Weights of a small GPT-style language model, trained from scratch on English Wikipedia: 3 heads of 128.
MLP neurons of a small language model. Each row is named by its layer, matrix (down: output weights) and neuron, and shows model dimensions 128-223. Each number is 50 + 12 x the weight over its row's rms, rounded and kept within 0 to 99. A neuron's up and down rows have the sign that makes its largest values positive.
A block is one neuron, or neurons of one layer that tend to fire together. After each block is what it responds to, as a language model described it from the Wikipedia text at the highest values.

L5.down275:69 41 44 72 50 38 48 40 51 59 44 40 42 73 41 39 60 69 49 46 52 72 55 60 65 39 47 48 33 48 54 64 23 48 55 64 58 28 68 37 36 73 73 67 48 38 42 37 64 59 55 38 72 43 49 52 60 63 47 61 25 46 59 64 45 56 59 55 46 34 51 64 44 54 59 64 57 47 36 46 53 65 40 52 60 64 26 60 74 50 54 41 38 60 50 37
L5.down282:66 69 47 60 55 60 52 66 30 26 54 52 46 65 28 66 62 60 44 61 66 63 37 49 58 57 39 60 51 68 60 41 29 40 62 40 59 52 60 36 54 43 56 47 48 62 79 77 47 55 71 54 37 45 72 41 46 34 54 39 37 32 51 45 32 55 47 65 50 59 68 29 71 40 68 44 51 70 49 75 57 43 55 57 52 46 60 39 55 39 57 44 46 19 72 57
L5.down322:42 41 43 56 58 55 67 47 51 43 46 53 56 54 45 53 48 30 51 57 67 55 39 37 33 56 48 40 58 50 47 57 60 39 46 13 39 69 57 41 38 57 43 43 50 59 66 71 64 23 47 44 46 58 61 45 49 52 85 42 38 65 51 35 45 41 70 58 68 36 53 52 56 70 59 64 34 58 63 51 50 53 61 48 51 46 44 48 47 72 53 53 46 57 45 73
L5.down394:45 60 59 43 42 61 46 42 50 50 63 58 86 61 58 52 56 30 69 51 47 33 33 63 30 38 46 57 38 55 41 56 55 48 68 43 54 62 20 64 36 52 74 58 56 38 60 44 42 57 45 64 52 62 50 73 55 48 52 52 64 52 37 15 49 55 30 32 51 52 59 54 28 50 52 62 49 78 20 71 68 42 52 31 44 55 66 62 71 27 62 58 56 52 69 44
L5.down396:67 56 43 63 41 72 48 37 39 58 49 28 37 38 68 34 47 70 30 48 62 41 47 54 50 43 44 77 39 42 57 75 67 49 59 59 30 52 71 55 34 44 58 57 45 55 78 56 60 36 70 44 52 46 44 60 25 44 56 55 22 55 38 58 60 58 32 48 45 43 36 53 64 55 62 57 67 28 52 56 46 42 63 68 46 52 51 41 53 42 25 50 52 51 36 43
L5.down560:45 56 40 46 49 49 54 44 55 67 71 48 50 48 49 41 34 34 28 43 65 39 46 47 55 58 51 58 36 44 38 61 67 43 46 52 64 57 50 52 37 44 28 26 48 22 20 43 50 41 39 40 68 58 58 39 46 48 65 62 49 46 50 58 38 62 41 73 30 61 39 81 49 59 40 29 56 34 42 54 44 57 57 50 62 46 38 52 48 47 38 59 73 61 53 71
L5.down579:45 63 44 49 59 48 56 27 51 43 45 56 47 55 45 39 41 36 52 49 37 56 54 62 15 62 41 22 53 66 47 50 45 35 63 43 36 32 25 47 31 66 40 40 59 21 51 46 44 67 51 55 66 46 58 42 62 48 44 58 39 44 53 22 62 49 37 58 53 64 31 59 36 43 59 65 39 49 47 53 48 68 43 62 46 53 34 64 46 47 48 56 39 65 50 68
L5.down750:51 59 12 62 59 36 38 41 58 30 48 53 47 52 49 44 54 68 50 45 59 53 60 65 51 64 41 45 68 42 44 46 41 56 43 55 52 51 59 43 62 89 68 31 27 43 61 51 59 60 35 47 48 46 58 72 35 45 70 45 52 43 57 53 44 63 31 49 43 40 41 53 68 52 64 58 31 61 51 46 48 33 45 39 67 46 49 51 25 47 58 47 38 27 40 43
L5.down994:59 54 53 42 44 60 29 45 52 50 37 48 47 45 58 44 29 57 48 37 58 56 40 75 31 29 47 63 34 35 39 54 22 51 35 58 38 48 53 59 53 45 27 54 36 65 33 34 43 56 41 63 57 56 38 59 34 30 42 43 60 57 33 38 55 60 41 52 45 55 46 52 66 54 58 72 67 49 47 62 40 44 69 21 44 58 51 45 54 56 29 78 39 71 30 67
L5.down1108:41 44 64 39 48 54 70 67 49 37 33 20 57 65 50 60 32 56 57 59 23 32 19 41 59 49 44 72 48 35 45 59 53 36 60 63 46 51 56 38 61 34 55 51 41 30 47 59 46 72 61 50 46 46 50 52 51 48 70 55 65 53 32 66 61 59 67 60 33 60 46 49 64 40 53 47 46 67 41 59 73 48 74 39 63 29 58 70 48 67 41 45 52 73 43 45
L5.down1118:71 50 65 62 51 51 65 30 49 56 44 36 39 50 78 37 44 35 43 32 44 47 71 60 54 56 56 44 54 43 56 44 46 30 65 60 37 56 57 61 54 62 44 42 55 65 44 33 47 61 72 43 34 66 85 46 58 29 58 52 56 49 54 37 32 39 58 35 52 63 38 46 57 61 40 87 56 44 54 38 65 55 52 66 59 58 53 37 61 33 47 15 40 45 48 48
L5.down1166:47 59 57 29 29 54 57 23 53 60 57 46 66 57 32 56 41 63 60 65 53 58 42 35 28 59 37 48 46 58 70 49 51 38 40 66 45 34 39 32 52 37 57 32 63 53 53 41 54 50 25 44 37 49 38 61 57 47 56 38 42 49 59 46 48 51 36 30 54 43 42 63 69 63 51 55 60 72 68 49 57 34 37 57 47 41 50 48 43 58 43 51 44 34 72 43
L5.down1231:44 20 65 48 43 42 67 36 41 63 64 36 41 52 56 52 58 55 36 37 62 42 68 36 33 67 37 47 30 74 42 49 74 76 58 59 57 66 42 34 44 45 50 54 52 65 44 49 47 56 57 63 61 58 40 22 37 63 62 79 62 48 45 53 55 20 41 49 48 54 54 59 51 42 51 47 34 55 41 62 48 66 51 44 34 39 47 63 55 30 37 54 52 47 43 48
L5.down1257:45 39 40 72 45 52 61 65 72 50 48 42 56 60 60 56 59 61 52 76 61 35 50 53 51 57 58 44 43 61 43 62 53 52 46 34 36 56 60 56 53 59 57 35 44 67 63 59 49 74 25 58 26 52 32 35 59 65 44 65 39 18 72 57 66 27 47 44 94 46 44 52 21 48 64 46 59 41 47 38 38 55 64 52 37 71 35 52 63 44 51 43 47 41 36 44
L5.down1339:32 56 32 47 72 61 54 40 64 56 46 62 44 54 43 42 57 55 61 56 33 77 48 64 47 57 56 49 60 60 70 39 54 18 42 51 54 60 78 54 51 74 69 57 47 39 50 72 37 50 57 57 52 60 34 57 52 56 46 48 67 53 23 34 32 65 44 43 64 59 62 58 80 62 35 61 53 56 46 45 42 23 45 47 72 46 51 69 40 48 71 27 85 49 59 66
L5.down1478:47 65 46 56 34 36 69 71 30 52 41 51 44 41 48 36 48 46 49 51 53 74 41 48 52 53 65 43 69 59 60 41 33 39 50 61 39 62 72 36 47 44 52 38 47 54 55 36 54 56 67 50 25 47 49 38 43 31 59 57 49 45 54 37 69 39 44 68 37 31 53 63 66 69 58 88 63 64 55 45 58 52 69 51 54 62 41 50 50 42 42 73 50 53 41 70
Description: "Of" in institution names. "Of" inside fixed multiword names such as House of Representatives, House of Lords, Order of the British Empire; weaker on number/date commas and second word-pieces.

L4.down47:54 64 59 55 49 52 40 39 58 47 35 70 48 51 45 37 46 68 58 61 41 55 54 49 48 36 23 49 47 32 52 41 47 53 68 58 64 53 69 55 62 54 50 19 48 56 59 58 46 36 65 54 47 62 59 49 58 48 34 64 55 50 48 51 38 62 30 44 56 65 41 48 55 39 48 61 75 48 33 49 61 72 49 41 48 52 63 79 47 60 48 63 61 34 39 59
L4.down306:37 31 44 42 48 41 58 71 30 52 78 52 42 39 63 57 49 63 53 69 46 64 56 61 35 54 55 41 74 55 55 67 53 51 39 42 37 23 22 54 44 59 66 46 49 51 60 61 45 36 58 32 21 59 52 41 48 55 57 58 56 40 48 46 42 58 39 37 38 54 46 41 59 44 50 45 51 48 50 32 42 97 58 43 50 58 69 40 56 66 47 60 45 35 58 40
L4.down723:30 65 52 47 63 46 53 66 51 53 53 24 41 53 42 46 55 70 48 65 36 55 67 57 29 66 53 42 38 45 68 58 40 41 55 26 66 47 50 35 62 32 58 35 70 27 47 66 58 56 28 63 47 51 38 46 40 57 63 63 54 49 60 37 52 66 53 44 54 68 45 55 60 49 56 63 52 68 32 39 55 54 43 49 50 57 67 65 57 70 39 80 32 51 48 65
L4.down1355:53 48 53 66 59 73 41 46 58 41 68 54 50 51 52 39 68 38 52 45 57 35 77 49 54 45 59 49 53 51 51 77 39 35 48 54 53 43 58 70 51 55 30 61 52 47 43 45 48 47 67 56 53 62 57 33 47 37 32 40 46 56 58 48 57 46 24 63 43 53 71 30 41 57 58 43 58 53 56 43 40 61 45 42 59 26 68 60 65 46 56 56 40 30 28 49
Description: Section-start boundary tokens. Closing parenthesis or line break ending a biography's short-description line, e.g. (born 1999), and heading ends like ==History==.

L4.down437:59 49 51 34 57 57 62 57 63 66 47 33 52 83 52 53 50 57 51 66 49 29 57 60 61 64 62 50 54 37 51 64 27 54 55 54 31 51 60 53 31 60 46 54 32 65 65 56 70 54 62 58 71 37 24 58 30 57 60 55 43 44 36 62 52 82 47 50 54 58 18 34 63 70 61 25 52 40 48 49 65 46 34 53 50 45 38 40 49 57 46 40 29 60 45 68
L4.down485:64 41 62 59 60 46 36 36 59 43 63 58 56 32 37 45 58 54 55 23 46 57 38 39 54 22 54 63 46 54 61 45 62 54 28 42 44 64 60 39 34 35 55 60 39 63 49 47 36 38 43 52 58 48 70 48 70 34 50 40 32 27 71 57 57 56 85 61 43 56 44 37 81 38 74 63 51 49 61 43 49 44 38 61 43 65 54 33 58 46 49 36 61 57 60 33
L4.down1465:65 33 55 46 46 67 49 47 55 69 48 31 41 26 57 46 45 27 52 47 47 22 55 39 38 44 62 55 34 51 57 38 60 56 27 45 57 53 49 41 41 49 53 41 58 65 45 48 39 41 58 33 60 66 51 22 53 46 71 32 58 45 49 68 50 46 51 29 50 56 64 48 56 41 64 39 48 55 69 48 69 47 55 49 35 77 45 37 59 54 29 49 37 68 57 50
L4.down1493:40 38 83 57 42 48 45 53 56 53 46 46 53 55 39 62 71 50 61 43 43 38 54 35 54 37 35 47 53 48 51 52 46 60 36 55 83 37 71 43 29 38 49 49 43 68 50 59 59 45 56 60 39 38 31 51 45 64 55 47 47 38 53 45 40 49 55 60 51 45 64 57 58 39 63 43 82 42 69 42 45 62 37 51 51 55 44 36 43 56 50 35 29 61 50 54
Description: Culture/domain noun completions. Word-final pieces completing abstract field or domain nouns, mostly in culture, history, economics and religion contexts, such as cult-ure, econom-ics, relig-ious, history.

L5.down15:42 41 49 44 43 49 66 44 44 43 43 52 44 50 48 56 54 67 63 46 47 41 46 45 54 40 62 59 47 63 38 37 38 82 42 59 50 42 52 28 37 67 53 60 59 44 45 58 42 56 38 41 45 47 53 60 46 48 22 60 47 48 48 53 55 58 41 59 58 42 59 21 48 49 48 64 53 52 59 35 45 45 42 34 47 57 73 49 39 61 30 61 41 60 63 54
L5.down171:46 33 61 46 61 63 53 42 41 67 70 48 41 52 52 69 47 52 67 58 47 55 55 52 53 62 40 60 45 34 51 37 43 53 50 27 63 48 54 54 41 31 71 31 39 28 58 46 49 64 65 60 63 52 39 56 46 48 52 59 57 60 38 56 70 74 69 47 50 53 46 22 52 66 64 36 69 55 51 47 50 51 44 52 54 54 48 75 25 42 50 36 50 24 38 49
L5.down194:32 60 56 77 49 41 48 46 53 56 48 44 39 38 45 43 42 36 27 46 73 58 45 84 48 41 32 49 44 55 43 53 32 50 66 54 52 53 59 66 56 60 73 49 39 47 35 61 40 58 36 56 50 64 53 72 64 47 45 83 67 48 32 57 42 76 63 51 49 37 46 60 53 66 49 54 54 44 42 42 37 55 49 60 49 60 41 37 58 45 68 59 58 69 47 51
L5.down273:40 31 70 44 60 24 46 46 52 45 71 56 46 51 17 30 36 55 35 42 71 54 51 35 36 52 61 51 50 54 59 49 30 53 52 37 38 73 47 55 48 36 77 51 45 55 46 49 57 49 30 71 53 50 48 62 53 61 38 48 77 54 48 60 49 36 36 40 57 46 49 56 68 74 66 40 53 50 49 37 59 65 47 55 76 54 52 60 36 51 54 40 34 59 49 54
L5.down448:43 50 39 40 34 52 52 65 51 57 51 57 67 50 41 32 57 55 57 55 44 34 62 56 56 53 34 50 61 59 70 35 45 53 32 38 61 49 50 67 53 51 39 37 37 57 51 63 73 62 55 55 53 42 67 47 46 69 40 47 47 39 55 77 81 51 42 57 62 46 45 50 53 41 52 49 61 49 34 50 31 39 52 64 43 52 59 56 56 67 77 66 45 35 57 61
L5.down450:53 56 61 42 59 41 36 47 50 47 46 46 56 46 40 48 54 43 39 52 47 44 45 59 48 62 57 61 49 48 55 52 40 69 64 36 48 62 52 63 34 38 66 65 41 53 48 72 84 35 51 51 42 49 37 39 63 73 38 58 31 53 57 52 50 83 27 40 47 58 47 56 48 35 73 37 28 64 39 72 65 59 41 73 47 43 57 46 30 50 44 65 37 70 31 55
L5.down490:38 46 35 70 56 59 41 48 65 52 47 40 43 48 44 56 61 47 53 44 57 31 57 62 43 42 50 50 67 42 37 41 49 29 53 55 54 64 62 50 76 29 43 63 37 40 40 55 16 60 56 47 58 55 66 48 61 32 55 55 56 66 36 48 54 74 54 37 40 40 46 30 70 58 42 43 39 39 20 47 31 59 54 68 62 73 39 59 60 39 41 53 56 48 44 51
L5.down686:54 52 58 37 51 52 46 38 47 58 66 41 62 54 58 51 51 39 58 37 52 47 49 53 51 81 63 54 22 69 56 71 41 54 43 49 42 38 36 29 62 30 61 72 60 70 50 46 53 51 50 59 66 38 55 58 42 34 53 68 53 45 55 60 43 74 59 49 64 64 55 59 71 58 63 61 56 52 44 40 49 44 44 59 62 29 34 44 29 63 36 66 23 60 57 40
L5.down794:28 49 57 85 43 64 60 58 74 49 51 67 44 58 64 49 47 54 64 46 57 42 74 51 58 59 65 43 26 39 50 51 59 30 68 57 57 47 72 59 38 64 36 50 30 61 56 40 47 75 61 69 52 64 49 45 35 51 76 52 55 43 67 52 63 53 60 80 49 62 42 50 48 75 81 58 55 37 33 28 38 48 43 19 44 56 51 44 44 51 39 55 37 65 43 52
L5.down804:53 48 49 66 50 55 48 68 48 59 62 35 73 27 47 56 29 59 58 44 60 51 30 41 45 54 61 68 42 35 40 58 49 38 44 66 60 37 60 39 72 40 50 60 28 65 58 54 63 44 49 50 58 44 69 42 57 53 36 62 35 35 49 69 47 42 53 50 66 60 54 53 30 56 44 43 78 57 40 43 47 65 36 36 46 24 61 55 55 59 40 62 40 43 38 59
L5.down896:37 26 42 57 47 37 43 47 48 41 56 68 75 53 39 34 23 50 17 42 40 50 29 36 51 45 60 65 45 40 55 57 53 45 60 49 43 60 65 67 53 44 48 70 47 61 66 51 50 48 57 76 56 41 38 42 48 69 25 68 48 59 44 46 51 56 36 63 69 52 46 50 53 74 54 43 45 41 44 46 32 48 51 54 48 45 55 39 49 57 38 44 37 62 28 53
L5.down1189:46 37 52 63 44 70 68 61 57 50 43 58 58 41 42 49 52 46 64 37 74 67 57 51 60 47 56 49 54 53 68 56 50 24 26 41 53 59 59 50 53 34 40 51 37 39 39 45 29 45 53 59 46 52 42 71 65 67 63 54 44 48 68 47 57 45 64 48 30 46 75 52 55 61 38 75 52 48 43 43 66 55 48 42 65 42 51 25 54 54 37 47 51 81 39 57
L5.down1213:41 41 43 49 66 43 49 55 35 39 35 49 56 70 38 54 59 61 62 72 57 74 48 28 51 47 67 73 57 44 46 51 62 61 59 68 55 39 55 61 50 40 48 43 29 70 56 39 53 54 27 56 62 36 58 57 69 46 66 38 57 51 59 65 60 44 44 70 70 70 35 64 62 45 54 61 59 36 54 44 33 32 54 35 56 29 32 44 41 39 47 35 43 65 49 52
L5.down1405:44 35 59 51 43 67 29 53 59 41 57 72 57 60 54 54 42 54 43 24 50 62 33 74 79 58 40 59 58 43 47 44 46 59 69 39 58 52 47 75 37 38 59 23 60 41 47 65 72 33 58 41 60 71 31 36 52 59 54 56 52 65 54 60 59 63 45 60 46 30 40 55 49 39 57 45 46 32 55 49 62 49 62 50 42 57 41 45 55 57 40 50 61 71 67 35
L5.down1459:34 43 51 58 42 49 62 67 61 55 74 72 35 66 46 41 49 63 68 69 52 52 40 50 66 62 50 73 55 45 57 48 41 47 50 49 73 50 59 45 58 49 64 39 56 52 37 42 38 68 55 58 57 33 30 34 48 53 54 41 45 37 41 62 59 32 33 43 55 57 32 52 24 42 53 48 44 56 67 35 36 50 37 20 51 54 44 48 65 51 61 42 18 45 34 66
L5.down1522:46 49 57 43 64 58 51 40 64 75 43 62 52 67 42 60 56 64 47 49 25 63 26 58 44 45 39 46 56 51 52 49 30 65 60 61 50 41 56 46 46 54 65 45 32 58 60 39 44 68 53 59 52 43 56 53 49 52 52 43 54 42 30 48 50 57 25 43 40 52 39 78 43 63 42 46 41 35 45 46 36 16 58 58 68 61 60 55 59 56 55 39 66 73 52 32
Description: Occupation-word endings. Final word pieces completing occupation or role nouns in biographies, such as histor-ian, profess-or, lectur-er, sculpt-or; also career verbs like served, worked, studied.

L11.down625:48 67 43 67 47 60 41 58 63 49 29 69 37 61 42 65 56 60 61 73 23 29 43 39 66 61 45 82 56 37 63 65 38 55 36 52 37 45 23 55 54 33 57 45 44 49 63 61 28 51 45 65 38 49 52 58 48 46 53 41 39 57 47 55 35 37 59 72 50 31 69 40 35 45 34 52 66 69 72 66 62 38 52 47 47 52 29 45 47 64 66 48 52 43 56 51
Description: Name-to-description boundary. Separators closing a person's name or section heading before its description: title-closing =, nationality words (American, Indian), list dashes, "as" and "),".

L11.down98:21 16 76 56 42 42 51 51 48 56 50 28 54 47 51 45 44 45 60 56 72 44 53 53 60 57 43 70 52 50 53 54 53 73 51 57 58 62 51 52 51 45 54 54 57 35 25 52 33 51 61 52 57 43 63 37 64 83 53 53 48 53 70 54 46 62 48 59 39 29 39 33 69 57 60 51 66 43 42 45 38 48 61 40 50 49 52 39 48 34 38 52 52 44 44 43
Description: Occupation noun endings. Final pieces of nouns naming a person's occupation or role, often after a nationality in biography lines: journal-ist, lawy-er, profess-or, basketball player.

L4.down31:52 64 53 50 42 51 41 42 48 54 51 43 56 33 59 31 42 55 50 42 79 39 39 68 39 45 68 60 53 41 55 58 56 57 43 73 41 71 38 60 52 54 25 49 45 25 59 61 34 44 67 55 76 33 53 47 41 69 39 60 47 30 46 56 53 57 42 62 60 56 60 30 58 61 28 60 54 52 42 68 51 57 54 33 59 67 75 62 40 44 34 63 47 44 51 63
L4.down357:63 29 35 36 67 65 49 49 64 50 58 61 39 35 50 54 52 58 58 80 59 54 46 32 34 49 51 56 34 58 52 47 26 69 53 66 58 58 53 55 67 51 48 44 56 51 42 58 59 56 51 38 30 38 51 51 44 66 30 33 57 30 71 48 46 70 48 43 21 44 53 58 78 40 55 52 36 46 60 66 50 53 57 63 62 53 64 50 38 53 51 64 32 45 36 48
L4.down792:44 36 36 77 35 46 31 54 56 43 64 49 58 48 44 50 32 48 41 61 61 50 52 65 61 61 59 58 53 76 54 39 41 66 36 50 37 38 62 64 73 57 39 67 52 55 51 82 46 44 48 54 45 60 58 50 50 56 50 44 60 55 41 57 32 22 53 47 49 28 56 39 46 38 44 54 59 66 43 52 66 48 31 56 39 46 57 50 42 28 58 50 40 37 47 66
L4.down1422:28 48 81 65 59 49 65 61 43 37 51 50 47 54 40 38 43 66 51 58 66 61 55 56 42 13 50 55 43 50 63 59 59 75 44 40 30 58 72 73 45 46 44 31 63 51 41 54 40 58 45 34 55 48 61 66 41 49 47 53 36 45 51 54 64 56 48 40 68 26 68 50 42 66 55 50 58 46 38 67 55 52 72 55 51 79 48 34 43 63 28 57 44 46 49 26
Description: Section and article starts. The first token after a blank line that opens a new article title (=) or table (|), plus of in names like University of, Minister of.